MLP neurons of a small language model. Each row is named by its layer, matrix (gate and up: input weights) and neuron, and shows model dimensions 0-191. Each number is 128 + 32 x the weight over its row's rms, rounded and kept within 0 to 255. Numbers have three digits each. A neuron's up and down rows have the sign that makes its largest values positive.
A block is one neuron, or neurons of one layer that tend to fire together. After each block is what it responds to, as a language model described it from the Wikipedia text at the highest values.

L2.gate1199:104078111135043108141140135103094112183162122116114160122122107130138103087121124136139092141146100139188111129105083162151186094108124165157036065131125118147149168180137104133175115205156153130134160127176172119148126111150158117077156175135097124146137153140099108109103150165145161135172128179107086134129152166138206163086185106084056137104035152132055158112174147095129081154138158133091147203072121096147135152186105097117124095144118157148112144137154129107095117168168122150136080143113081150186126155089108114167155097159138140122161117094062126077136051153146100092
L2.up1199:114100098116124126092104142099080130203144150144098102128078118063137112076150138106183108094159137100211081152130070167159135092110131184145132099143136125083102169197180134090141159190139127157118119119218208094182125092119150106112154155116064124067110108126109142145152142169169160171131145165087072103175130154147192141110149082067086133081126177105086131093156093111108053178145178160121130130142171118129129112189155065096090135161144099143113148142158164107104160129126102144116104104124137120169122215156143101188160137173109148172089139131032126139143052158106133136
Punctuation or verb right after a person's or entity's name, such as commas, table pipes, slashes, dashes, "has", "is" (e.g. "Neil,", "Hanneman |", "Alphadyne has").

L5.gate399:151119172128131118129097154210132151150169170102169061151096090092138158146120141161132186177133119105139164115129171107081115154096100187182157111113152074201153110095123153172144166130121169103161162136136121101040131123183125120217108130140133216158134168120156138132118149084146114084095118130163119165157104084112098099139169115092135116057104142125126140132127119133112124117092130188161096124124177089129102123104152129178093116102204151158154128141112182139142134177148118109118133142142076164145105159113103067092098177170061104166135120094153068150202150110153126157
L5.up399:112129149192136111150134123221156136115139163118136111109183094163111141116213121094021048157148102109094148110129107166094145125101112147161195068116076104144108123100117124162099141100135167076105170176059147178097130151129129099194129052120123149091054092151161127107172157111092090118129159130117110073134179094119171122101148170109136121145078098146146093118123126078094155150107164105098141162124175165115052143113143188184127064136170098092145131156131103161141097108123135132122080096181088087142073136121154122138110118187068107138123181121210100061141090166132174150
L5.gate540:101074100076117109130091136112143092115104130123137141090109121155117115147097161153112113115137132134161144158152095114103092140073083115149130119068053103098036102130137135114189199099102108102142139080056131084117099103153058130135118149145100040061085072150197069119096164110078133221122135075126144110175132110190142137092131133112146077144146118119114096170121141094143122107130172084090037133144137128167105140119172189130182089136176127141100120122142137072111107095138113086153176193106089142138127124120123099070152120207170112116146113183148136140129137121108187138
L5.up540:117130069097082153105134139161057042110165119155138164105187081108150167138124091077140077138109123116133119111168076160166138073130172087175168098121121161126147108206102141120128089101158145185102166163165198073149118116112166134170055158120126114114131064124204091071162146161145087109228174103079132120128106090150125116148148193169108107162126147131115135138154099120140149091159103081128067155167119075149117089178074114107136123153107055188101120142142100109094148184074130094165104153132155113095078077110148148096084028091115119134058110156107166113221151134139122107
L5.gate592:131137115111161119137102143115116104096139122118181150128127164118133118157132125090093089075028146134176116129094109160116155126097137134162130139111116114164163126071110171121123128147096134149083135119163189106073139120180098090128118168096134139116124168211164093069101098128133188126133108165103118107142129054134164130125201106151088167147124123126105120132159173129079127118133103143105147170206111068075104102100155122101142184112188079078150112093159158103132120166095097121149154153134193147061148205146083092125084152139128154060221155168112131084154122157180125123
L5.up592:105130049110119067169080137131133133128124163128134127172151063117072143122127148147097120131082115079157162147118109115139090116139154109124119148083127160056122133113072148169123072107144170201196128104117109086068131148165142080091160138115162161127094150104183124122128165177115204059127137099167046163129138147112126175113122081171121039114130154146119149176123137126118174062134123122135100198105148125085135107133132164112081111128089136044123122136101102128134108156141108184116175167141094170112191136111215139146113203149128112067127131197047151156138113079187060103
L5.gate1498:146111096087111175134116099142070075184098127104133131067090068113121105174086143158141115111091138112140118154101097165119227078058160087164162129151121136113168093176078139124141142140054109159115133096095152097138145098121062149179085163138140124124131130158127098082183069113165177136099127128143136148120133121157087134128156093127093089102130114122132124113119139158091114137108094085132121124106160150115169150142198062084116151153162076128131125094142094081129140096120106117135115171168167069098087229062134163176117148164075161124119087155060135151123109127173144156
L5.up1498:182086110077061108181148096074097143173100128184158098114118091153169177148096191145125118166095160114160131142129139148171148144164154149101165151143120147146126048111123102173141148126054149148148138131088155113127132102152129105106076134165111165119130149186159095094158110138168161130103122142107152134105192076084149108129188081162098147128092136151164157165136110189123116104051034145124154153151149104106138123139172155147149124118117152147096133084157104143122153144097164106158164137171149113111119144116168131160142148160121151076128090174087148097081084162145087203
L5.gate1730:168104097089096102165121159094125108130118111162189100218103178099075121163143086144125145080123161154199109132142060170106189094124081109158088124109118145122119181186137124147139158139145132111136151065140187114095112111126124173107112204186081168134171133164132144112111112090136154115094117185113078129135072141127169143138184183144143190135108166164200124148144138172108136109175156133082168134099087152100096125070106184152119100077193134083157106105161160156135054134148083125105094125081148108143120167105170089151178155088118165124168131136128142141135100115148136113
L5.up1730:129082119084065140119094147129158126207123103092171120186155116130136197139161143086096076112141120049118136140122119129138126106124090126118096142131177141124128122100122118120100134086104138138116156059222132162175158124136081127082128114121113113124183165149097103093146128095083170095102157129152190069108148178087186130143104065160106134138115141149157161108071091104137166190142142099077165134170153180123091076183097102153086119200131124130117103115167105154115149132128124107139149104104153095135110116136162173167132079099146179177150171131049162097139118082119147163
L5.gate1748:199134106130140092112116154160086169123080121093149055119142093068099149091139162120155151097082155128094089204117120105105109199093106136153159101100160123120141109141124100156144125064156159130163116107175154144105130146171163169092162051140128150150144149102182078143092094106115214144178134131110159146144119110173111193147139119165171105128117141144168121107199101177118143110144143138113151103112123098104093104080104131115071154093151105121120067138127135104135067072102162148153174156144123174116104140139190142123197130086070124095128170098135154127143147117111105089
L5.up1748:127122140129135124110152139095115149139123153165079153134099158154101143110173119119091156083120122129120164165070114128147132121076111149162083118154199105160116199164071145164070117111180173117146071087140107093151065121156113141115099116103128125113112158138137110149177081125153139127119113172093097115133115122066091134140129142115158113147152149119104156148104200123125109170139180140132102128105083084089061091088128134098160147117158092059141124113108155083151180191114109110204151138130066122122139168098105184164122164166120179193138181134094175144065115144100141138
L5.gate1929:123075152179120114108166112074096106135131144150148171137130113123125168085172094157159068150144105156041154093110112122130146102077167117199143120126155124098152121177126094138115144158079166166136023111149145102136088151159074100112101102130155168124096154112126118103106127144139126135130132115162144181151094097087144135141145107107062170154150148177104138189082144154122121102237125160120067128141103149157077180142094151142097108125095102096134131126170137135161110132123150123139140164159111097090126163140181112195092158141119098145172130093211179084084145178084157101
L5.up1929:109102143103120101121204161048113151135153131114166098121089109133122113135152183181101123104067133162089147135121128099147137151132093151098155148089128143116088122127120160142137084103146145129140165161115131175137126101162132111167160123097135164180172171126148086112117119100122170146160132131156091161120135164096212182112131110145116145146122125098147099098146210127143130147110148128140093124124067140142118113119091142145123146074119107101100077148114133176126150099095130066145132139125123101147097113182107072105121169029070163157187122105161152083158147104178106136
L5.gate1946:114147129080131187176149168081091175141146137091189106087112102105132105102167114185186117154117124164118122090125128109096118117108146132167141136092115102136107114091198091137192130130199096178143156079101153116224116162073168160136068132129076145134061129160121096099086106134118175144157119128117078161162092122088160127112128135121146204102114128157131135117163160134133136087157153160076095099149097137111169129118171168089122112104128089117091149127185106114124131198148111154110124150151112113140083167182167131173107174100124150148187129121157161109067066114134137110
L5.up1946:151094097119089127132148144067166133139165114082152134165143134081127094123164113193161127088088140175122166132118086127132166077151117093105133123142148135108141097112105118145132145148126162097133120126096169205196169076161107150149115167106156098196017128088112067150092112121166103130106155128078122157126131115130106132145158099141136095150075141065150133159078060140129130158134193147145182118109094147152142140076176141129134188125153114106084085113163096166161111123127210104102100143139093184129183098176209191209135129155135170148087082139175110081117112136115166101
The final word-piece of a person's or proper name, usually merged with a following comma or "and", as in Schroed-er, / Marsh-all, / Chen Y-un,.

L5.gate435:124088174104145130147125108122124088191169163097085197208152163144092170146116146100148117039187099108117103117078122149170138177085095148139130156066138159111109146120154086110132123116127108109127150067137141120070116192154122135139160137132108111091119122195156126077066132120058115138111126100151109190165132119185095191165139135111079103175113085126079138115121107167133180118139108130156164189107141096149170149201132106165125125102079105137130101138137080157151091170085088115108126152118132176107180131103089104178125164123136152149151071116085127080100146091152112123
L5.up435:158126132124125123157180152085106133100126176132117121149145121103139119093090189159108126125147139079140145097159115096126056105132145115137132157127150131105143105144117124168086127094139135108164172104146135059144144096130126167074089083109125122091151094054164152141030155135099122104133113047079136151130074095135101109186097151121141113103162100159121173131103118094083088144152128189135153112115119168144196090091099168105166131116166119122073109096106091111089129097070125152155052122081133125089054083145162162079142144127184116104049091109131151134125110105108159104
L5.gate842:193152110175159097107124126133119077135044171163094102106133087089142129161159120084130148092123164111137200175126104121168120124098196127142110154083151119103093145130101062156067117135154118201139113100161118133194138131118165151099118117144123154111092114107148148131167135163116122159096119120123139130127080052107151143104129127135131094210088199096065150137137114093153144070121121071130142163068158153070089128102136088157150177151163105136144129139125109107161095150107126143151146102129140097116175120116151155077143091171098156136109136138145177124098100126125121095
L5.up842:129107170120137145139122129157111105135118128186062079100121124135146145131072121111114078093137168118101142130123141128119192136113122086129135132096111122137113144207104122152148106122194147154182206133155092161125124077150118152092151134106147129079087095159146081121115201132116151145090155096149107153172097076140184132131113124103149109123107170145085153182167174102121127113124148109132090123098064071138065100110132145148114143105139178148096118135168109111120123086085104137078162098107129096110125125115151114104132107121048173131078144080082165166122138118129103135
L5.gate884:129064091129111077111168096125133107147151122071108118184133127087111106120068121165050115125103124197125056142124159101093148138147156125097079158169123187043129129140068123068131161145147159143158133116142096152098145149082089120127130090123083142161090124094174149109135112130151154081140114082171181146119086087106082169111122128157103134102154121117075183165151131115181120139089109154159145147096165158054123122080094116144149094138102190150072120158148112174080135147153114126079128136094152183102133176079128145094122165149073170111129138109148141075075151163103136139
L5.up884:119130128146106096125158098142106087115166112105127136192117143154117201115118165116111126152143186157137127150143113110088191151121153087109115130144163166098076159118088085121111184138165190152107147100106070194082151092157153098119108128134194091125049176146179172127143098090070170121193160136154140106118121080117108104133142152130115136106156111082132159183135215174167109154071099162141167137111166160133138165125175099142080154168093169153054125156139144169160080117068086110116105113118126174120136158095139156063161163141057140136116152139192177136133122115114120141
L5.gate891:105076117156102117160171083105133097135058148125087107148132144123118079082172179186118077192104121133145116092154155086099133109071198110151091102115193137136176138145127162115121075109146154109085105135148133087109152162152144163108084126085103133168121067111143155101152134128121147060127132163140146116120114169120063143082152150121087120114170149133065140108158103073166150102120097144136162157120097142112099130136119158151174124102127125113123137132079133146118171063134160133162113097099168180081195115103125161150131101186089164165101102126150145060151176147131175097
L5.up891:056107099165139140135177148140129140123108101188181120118130153130116108156139151120095072080186143142107154124137121039145154122147184178120134123112137122158144134195125159139094129132056138135129143116114125121105135139130111093139103133078136159136141087106125135068069116118068141093152118115127174155123139137080098140156158104115077115129086148154054144147133121089144154107112120116164144170096116116106075144113138145174158167109055093101120168191123088113058140123094114142113088147085150161084112163109156071185071089124122201142132096107116126112133161112130191139
L5.gate1200:145056162135110108155138148170135148108082125076109114104061102208132149147151146146154115142136148113153117115157137182133086085120091094092091137095098142142113211153097029125182079169188082178129124138117112174118142170120148149092100136095077160132106135136152128131133142171126093104132125197116131150150128141149076100180159172138170176124133085125109161171141131140138129114110166133085140096087069148196098133157095133118120074075114170137087167112127104133041081134107132163118116118133096164147147149125095148153134138110096101120125100145195112106106146096155177112
L5.up1200:109149117166123137117131130111146138105068167155137107097132088062089150115141085112082121142134150140167135128197136095138111121118132099155189149134112059144084179166084107157081140070156089198167127091129157189072154165078172093110102147106175106083134173167093110167123156102123083116127089096100117136084132139133059132108107141202109125131138156069110163092132077109117103100042099166163170135160113142105188161139145138136133124136175135113120158096114047079113128082141148188133103084136160158120162106135174127116161147179124170067091151148131191097141101090133132115
L5.gate1293:127148156131071114086180105069115128115093142169109120146122121123145138112134049145088153116181123094132121099182123090097134126022131123081167166120115141119112126152075091089164125079093104187166139105129089176109085131133170131101090137102129084146142087134169165132119127132093108186140142133121150127131103121107118146139117155098127085109137094123119209124127134141183101129130133120131167189113169113117058110122071104146158104068183117128100135162202105114125107182124073118094086097091136146084127119105140096128105114108084127117114090089104145173187096077148193130
L5.up1293:141153131155134149133142115123125143099093140190154110132095130182194126119113103137126095118159150089110156113124139134168171152076162077113156119137135137156102120161071080101154141056166115164201165120112120166062070199098181120122150092124166121138143124162185140174168194169098165140064139191154152104105168152073135137211137153047122102173084045114175167152085136126187066107177139111131113147200115104101094144168098087132137110193120124097095061136174101138212108125069102121134125119065134142127150135129130111091156124140108082149116132092151120167160079140136141152
L5.gate1804:139138166149113141169072099069143141074117122116144100137059175182157123175109156160156178087201094115114139062143033081102154111059121107114162105093121090116147103106087161177184106196111173151109159124119153117147142142078158170127150145128137149113122148152107153127156166184143139127184148108080144133158177127081137136110055078216138151082074145141104126175084147121122100107163129100104097152121107120149100099116076141091142101121180116069116175127093205174163122096177086152138114139120133150160124076112162067130167103126115120142136064174115178130183157154163124079
L5.up1804:164139132097118138126121103077124169080128107198148146081136118126090133125213092184167129068146110120148101108146073145101167169115109101095148073159096089122167140152102161133165090184053135209127119144169149155126124157110137136074100120137143121133063150128116140108114118137186123106177152155148117120079108100117126165120102091147102118147152124077132197082145070169161110090175146112110172143168126171124143122122121131057119139111159128072103189104106174146156079096179174127085088102126199130089139145164147095170108151162079090112116104153150128104202112176102157069
L5.gate2230:099081116142162163129130086100097143160160174131131135106048172139162137133168144180088057128160159161124108095201116072123132122064118094107105114072145077065145122181078101115104106112136127121169135137146140117082125155116188135104072095098088112170140087104144137168089098190078152097122160109176178135112136051096134153133125141147081136124138121121091154164125116078192104098110088124128135198130127156125079178113080131150139142086151089142051201135163140137110144083136111102073093104102168135109100122144166116081062122148076126145090101134179114110140128067114166126
L5.up2230:120124101143135068162127198084175173164065131082083116096144100108120111048190112160069100146135155153151094078073147154094109131154132166155089185101136123179140136169098137104114145180092116085097147124164148131145119109121137085085123133138088123156127079114141134140086132109116088116125146114136120130102172171193096138119094115119096133098181138146212106106129059136124149118118081118129147133132105102070093137087118093136130135128158086110160165131107128088118119131106148177122197102135164174150166128127161115172168109117156133161202115140094154151150142111160136087
Word-piece tokens inside romanized names, mostly Chinese given names after a surname, like Mao Z(edong), Chen Y(un), Kaor(u), and also other foreign names.

L3.gate89:109051097144091132162161137112108168108113117133115149090120164111025125112162134141140068127147148074101084158153124042108116108091123168139131128116150116072107126246106110108172107136109098105154113145108171153139126141031140159131072155069085159177139136115132118128130154200094156046134099100150144183125171112067089149142131128132088129092147121140054107113151110092170096117122089116104148176146134159146084129124114179128163171121161068116122176155078106165142130105128086134082108080125170146144111126102162135134099077093164104160126102101129107086179112126109162125
L3.up89:114105090109067106160126126064121142110152140110106158069126159153085081147160161171132085130144143130123057134143121089126102108144140161112134096134143164086133137235098105202131100095097099118131120118109156180103099113044139158148066172082069148078106105165186169120137180156092139042091127112139143105137150091137076128130112129154140112112150100132103178145165093122164121109077108161076118126126217155164067169115052171116189124131171095144090176131128129161168136092127097109086068084152169098101122158106086116143186094183112072128119142153130118103180163129110154108
L3.gate397:146057103139123120154151121194193128189120152129101168127090136112117136057174083126120111200148136109159180072088087179156137069118164052085086127123058110152130124128061094135115110161154107104147115112125126116116148162182099109086171117118097161177150142171149082057144095164113163072120126142159145090115124158133122107075127133159178122113152151140129109182153048144128044090105107113140098140123142060153118108154137066136140112147138108087105139109136083161126144121120154145105072119183137128117089114076108111122169111156118041139148114105108189151227069137104137101
L3.up397:060067089145116137132130123107093114165137138081126146126117118099140116104148133164162087132145113119107113131177107150118132177118158188156119172109108178140098131164148215122123172102126114098117118141093095145099145130080151142135133125123152104180153124071140162187150122120098130151138131067190143048129145120153142073126078166104146121132098109123139100154107151074177157149102167108103128086158150130143095139140118104110078174117121142118146125182093125133113096126063136115182130126176123102093157090130134157095071113095120149112128081127116053083088123156105143170
L3.gate480:122091078120111118135116090094087079080132216154138120161126090115136108138055127180071112163134117144135146104077128042139097075073096081063083131081136157127127100157100071125151130098148133196142101148104148197097122127117083146093143122170134180142145132096138126166104106086106152142108127103150137138128114153047062105178102126103136071120142125143127132119162094081163091136088094141119139172158131112100100182111094093212152106150148139142062122195119153156144105127164128125058073067105162168108125163146108110062164149121110147150100169119161117099100128077108145165
L3.up480:139060110162127118134114143096068157160092174138117092136132118101146159091167096151111116099140134113141162168157131020110099143081127115128157097092120127121117146188087079153110171097148155122091087142122149094104110187147145113082092110076104145128125162105125062129113214155177138150131114162189170184142150168129120114144138096145084116154130152069036186071175137066145136078119103104136130140163127143092143148112113096162135098087127164095135122183128115141184180165148077121153131101122139147128112157041143100107070121085116118181138122119190118109130121062168137132
L3.gate489:129090137140145118114135125170146112115139121157084123161161128155077075147181065144144087127104118192185128138145096105157158115107113151107125103091154122123146155159116105089136153191161118114150127134109133176166102129098114069194152170147168117111192184172183125133100191118079091114145157150105163123177084096161088185151137136124203103105120132118067083125103070099143184212153180169186104097127126128200134155084115118062128121101153145127148113151136080173116128122080125146172125123189089156093169115148165122117174133141131136110164110169130131067131093188111167137
L3.up489:110138142142158181141135168156134103098177144152139076093156115158173063098164120132176165124115134115101143133176079122079140123103062129129165040119128151173136127117145122087086111127122106144173136151115214170107137084137138117062110109147088160125142164118159062106097066174118144157128166126092167121094105112112155126120135161107140193142140132129135114121125142145126097098119116108109139080116188163117178140124126076101114074133161146088140106159093089097127126106061167145150056143116105140139123113145170157141083186123158100156233084115156138168169037068129148095
L3.gate825:115136099069045079116166047153157148066069105121172142093138127099132137175120096129181120154199127099103136161161134136033170050160051145043160166142083142069096137186145067091137175116168098161162129103115133091100115106073179162114114145148151136116122134083135140130145126096126159131174117114129121159147111105139108132139172109104132054136084137146197144119176135175134054149088107162158132125156147132120146159094136132117180039095127173124105160156161129119166130177162157167127167098095088105084148089111121171157196086140102138131160105120132123119117105124138148159
L3.up825:112155133139100119076138130138152123096075135114206159145106132109122119039192097079183134073156125100132083085118147090094102092121153119185142110069115133134114090151151097139147118088089127155161122165157172098129082126154156116163154102105126153106170167057126178099188138137077047133137150099146099126132165068141128142129100161127135156109051128148186097185111078119104126169094135080115170100119150194159099119193135083084127166112143128119114167135090144154125121125096092113195176088140138188129170123134128182129152111158102151099119118168192168168135049101138132094
L3.gate964:168136029188124096123136137132100123119099130150061085195113139134124128111126195122137126127143119165138074103095060188153169110044117116112104136100119130156125109151143129181143126133158128125136150110130175083137175091099080149171163109110110042095092075137106088132170127135105160079093121172142183191171177135139119185082147190092098162072170141092066140127175149182120143098088177146146111110183110126129098128116142117126172104115133142111132118137147147128102109163097128112058080077149171084128132114098091126132158141153154152145159106121107119097099086132153115137
L3.up964:169104061139157116136136105063106155169120108182108096122154139108087149152101122145117085131149064121091160166121118110143092167109134070150105138089111180116118129127179096102147131152129107158194097127197148119149109083143103158152129132122074155077141145139124101132182083132122122124113131132158096139118183096136171125083175117085119123183163182113112132079142156195055122111109050140111165122120098101183161119123080103070142165142140104153181148137132136131128134106124095163137141123113136161109163093193192167073116128123042078178113173134115147092069111182134159142
L3.gate1737:156127178065095166070121126117216118185126132132178090164134089140160154106137117097133088112090124147131166057113128089111110185121083148133123180135101158034101130158177146116100184124115137156098177152191172145150122098168155165083059112146149106118105089095117099193085188134122101115156158074176150184135133148148138122147148122107175086114133112150113093107160142113110133139174104127119052157147172105126149127167106111128125117157189174147135076087110130054154131149097085155125149141166154178118172133093155130157140093125164175098121146161136132145145110116123128123
L3.up1737:055218134085127113122123109127167093132111124123122113154156101111178144091135117185141117163123138127097100128204103148193163118119076183116190140137124130098099090128140131063139156097138132094109093125124173172149139072117089178176166147101157169135113162128131067100111141130121090137128114127128135095086094122177117063063104126079140137140089186140091092145131124184115119184150103107072128121120122124087125105138088119090157145102164173063047163151174117092080173112090152155106081043122140147096114134099143139131078096170125133135075136158116192099093206134146072110
L3.gate1924:145103107116139162138144120131135121166144128141150082186082144067087113094138065149161099147113163113106144148126100132115145154136078054150203179082188140110069163120058096079152182092122133077149153136089122123106112191097162076194049098118135059120109142113140151097162102156086133145171100087065139117143105156118163079102130139146090084154135170126109163160116110134171088153102106178136133169141140096127099149142145106108114112111129132119083118129106084155064164090155089125138112155066190102171138165118116098119085098130175135135141145147126070152088110121136084096
L3.up1924:145135116172105133146108109107117150077115152165156184163132131176091065115170124117136173163094147108190151092142117155105123138120146175144089144117081106163114197095089104127095141081072105203214185113131087145147157088058142177153101125192127168094115139089133141153104099181091173106091134063078126112162069140089102092118193151081119165162152127115144094145082106122142118136170060094118136134119143146209146130153102157175191189154111152140126181104112112137097164097112126148099096062109124136126173068133111209049134182119156070090140108115087161109159085153101129157
Word-final pieces of romanized Chinese names, like the ou in Zhou, ng in Jiang, un in Chun; rarely other mid-word fragments.

L2.gate1298:165109112112103057101103068102035125098109151124096122140103087128163086085163094111095192076121132161105179121096104131145075155154169133179151158158165144070152147099122095134083126093120043144125155137188135153085144153199110116174150059138126152078099092134163075076146121108108149088100135053154115107152122080153099156150139154060105156078176182129100179092117138126190123126151124175106074125137143111168120139210131143065164184098152120070100128126116147159063137188129134162168107136140092141091068110146062147142137165091106103118165107136123095124135122105140122159
L2.up1298:112134167066086099092095111132102074174144082114100206134085118150206133099111101102191120120101095093137077105075115108142102119134082145156108149182046110146145138180096174118081131143160117090117110146148149128105142114141140115153127115111063114146141117102099120130125145132080156131093116141080109126111112052119156132093129087100114139165117226111167158100130125140111184142138188150163164133139170108143136095116159128090112074131130114183164146111095108112125111140094056079147127112145127157171129109124125144053112120192119119177141103096143099089084109072128121093
The first fragment of a name's second element, often a romanized Chinese given name after the surname, such as Deng Xia(oping), Chen Y(un), Jiang Sh(uo), and other foreign names.

L3.gate154:104158126117162162078085050050075136059091104138131120085113144159106150132143149187144135166144150183109118105170135124146117138154096143163129098146137158118106182117093133057173179144091131091093135177184099077120104118112116143170098119141141119125100130145141116147153102156150122160120116102150101124157144141079186123157036121126114147111124188096126072097184132150141074130121143129170133090137154153065140135164172152104116131121105082207148047087154142217151085081125103089165128172077101074163117081084113102134136130147094171126038109104088146130126084146158109071
L3.up154:146149116096136152127098190138184144119075126135113173107096166173125103133111129101172165190097134122100150121125170157081095104107150151138163121153148164154108143164109141120110099141109156171120143081103059117106102129152075102159129091113000144136076122073140156140184126095178135119108090115158110135151131163095149122183146128126081140182114115105121165149135158172096148148146102150031108161111110140146108092144176170178072146103151103144096186176104113095095142162114118160160168150090171178093130116104138106101164161115080136102145119115121054154171059116161101048
L3.gate178:123184035137113082139106159079122066136167160150128129117160102116107143109137102133125124077152141147115119003104150162158096149129141145137146103149155131152045094149123110067126125154098119130057082058175144093153174111114074162145107161137075123151087140180137130086108077134116135128144150108117152065104135102056147138126109105139130139112123070154129142097125113042133081150170125123043107148132199148141129111168093113137056100082122132149131090166063137076096183122114109176144126150074148073138126109129072158149103127056132134193189101140092166126127159137085123152
L3.up178:124045101160135127132105109117142099160093110097097144105108108110102105161090152126150120152146133151075193147113155194133066094166161106088188108124074173134118168106135112145130119091101124138112095121172082141174211114204099121112176129198119149111137084118157084140170117090133123131114114121123126181199121192134104169085111168174134133158167132092163145097124082100056148081114173148109126105117146119155116142186159117117149090100164164117135152127078104112102129145107144139152151137088095106096152151092190148241146117097087103139115129117135104162145113125078146135
L3.gate469:114118128097114111097113133043076066128130144164153107078155114115147134139155139135120155167150139170114077092145103128116104175140148118106143125149202177187101103151109076126163124139124068171095150114195105166166214123105191148217123135133114165126120126137135072117182118115189181149120133155132169097163104141078147152121110118151049200179132138148110122083115109185108108055163160131060083135090160150145164139150113127125104115181159141107108079095122153131164155159115111183173119207057171101062085097079124129136142107121117115095154075131125142145136098087125070113
L3.up469:084088130173150069076129119185094163132106150058114111108132171108146138106141153176094143107107082106137119089090088099132070052119092164186124082167119131128167144166132188177141126145096113140163107130101104133100099108157115054085125140132139131160128169086087081107107176122131142132140109103080148178120139163162145170163184111109216122117131196117145166148135143151127162113099096091203165083119115113127137141094126120107067135073099123152103101156079080142060142114146114073151143099110150154149132181153121125119118203157198131137135104122124129090096124135193184182
L3.gate493:104128138110145119156134082114077106166113105160107140130076110061128141073113138118051098134125208141140070138105150197176101106152152096071100043066147134123096161200152122102145142110055078116057210098145131081141137090105153125130123145130062200077107130141124109116160167195102142115130104116130091156142132103140128109091087144160160151095151177113113166053076193164086104139145200101112061103075161138094086107136157143128145157170139115128107103125069126139136166133119069085104136189075175108150121116155111198149113051135060151119177122133144106079125147126100113081
L3.up493:153099124112172100191134157125145130088167171085132143140098043148155095103102063126099116170158089175130084156125134161175142125110148114209078145097094139092105145132083135123120141145128131144080147143117118137108185114140145136129164121114112108167139141131185148198136159123132169148064094158101168139132145121132173121098137161147165133150094213118078137145127114104160169154066106173160170153114034074180084130104187100113157138094188119079087148115146210112154105147153122067155128076089146192171149164119128089133147120120122152077055069138124156092077145132160175097
L3.gate720:121136121112101093136149112128160144163171176096096124148060130132126159113170192117093151127152178099095118100148150144127090117112092097105123153066044127139081097129086156108104148156146099174076194122084131130163174142136142145154126184139133096124140096169128132150117090078145179120121160080139119118182117108126213142099120122100132178161072170141100108118146078095128154176060099090051067194050115155128086140082133144114176155099126137096086141074145144097146089141092128182129060175047166143159165109128125110134174115105115147084072138146111141101171112046184065170
L3.up720:091148168114139126169063115092174050164119182146114059112091090102149144124132131165102131149095124096107114109083046095142110094168138117108145070132115117075158143158143112042126069135103096168084085179183135158134095151161125118063135170165152119142114159119133051196070130120137153162130068168151157175036121135102155090100086141171138095098118163122159093065137134099082141155136174138140075134105165167206103129108112093071132147139155141143126145177141142100141148155157134154127159172108193097144075146161121082179122133106135119131148106106189087106031164128174136111
L3.gate1015:143132160117132095114084090132121129080101172104135169099134137172162119114132086169064148165080095089141075148128140153093057058113114147167149132101108157166177166134180122114163095128140162143112132116182118115093149118179123064162031137167101185126139099178107093092160102149120108166083149122114073170138107110158170134094148138115129116095153118149142111163164173158135126116081123138117107140106161113086108162109141184121059127104148140126148138077112125163082145144184129153083130137105151089152138074093111110125084171107114137052101074169108175123154159086138137150
L3.up1015:079145126176185126115114142102137125088166152187074144131131100134176101123144143133139072139119190100081114132159100108073097155157122152111136177094124120121109131167051093127067138105084113155103122085126134135121053067100118123129148125132108108090132094183111067052149104117135151123105137073100149104155126150105119182100178124147138111054123135150143173117089192117132099104082126138127123195106181142093166161082154131097122163129107140153127125110184094180143148132136121114133150096084150129136186162144180142107225131166079152162082079125096157155068090172095137132
L3.gate1619:094138140111111154126089214122106112084115141119121148084104117148143159124094139164137128158126095118155120153140119154106124109138119096077092124153156185165112120182087114127141131145132107131102185165119103136167132171162114102199063123112074207109117089181137170114239075127135168100174147070074117083167088129139153122094116103092086188138145168118109137093112128147087124127115155075112133163118144135150079134158148130115139047143157087113104097141128116108126154152119152094097117216097072156087067154139164092177129132160150137124139060173107116169046091047112127090
L3.up1619:095120124124149116151109124159130081113131096096096107089067070096134089110143091108126148172088111094114105100091110157125086130134142102098120076157170169127115085117154125140103149184077122216073151099141109170151117125165113116135094127119073160094056165160125048098152143131127145096082134122067134087149123138106150099139132158132113120111157144147077165143048122089108136082105136144076075110085080110148161120144132082120081135126184157142145123127170116071147111177129124131164197163172192116128141165133113126170202142152090105109134133137085116153066079136138134097
L3.gate1995:110125206112127182125152112065125151091149112129158155115122154123135122071202167132107124148082078144114166112091163145114148115128113115081197134092132102154161116134118146127173151171086109104104146124173157169193148148163159115167101136108085163105094138134150103176148145126126170144141115112148128130118149062079142119198094134067106230124123130153127111163165090135114145153111140163121099156112099185155109095166145149143137110100172134160156110115158078123192132186170122167160192111101150129121106161144125113184124137074129110119143079109165150137101134097141111139
L3.up1995:130157130176141120155110098157144114182151071109145127151133173180133122150135101190098179095119158121125076039080143128143143166143203147113108116184165163128125064194107067152160131113136140147107090092177135170157103117164123153135104100165070161116135152142180096091154124144178128210146150110114124106103102130130079076152114138127075157129114142101108085112077096106077094150154125156120126133117123140157095106085171080094176126167071120161117084083158143053073142086156098145095169162119155147026137098173162075158039150139094158118150117192166182055105113141144112145
Fires on the token right after a person's full name, usually "of", "and", a comma or table "|", as in "Sandy Schaefer of", "Denis Bušnja |".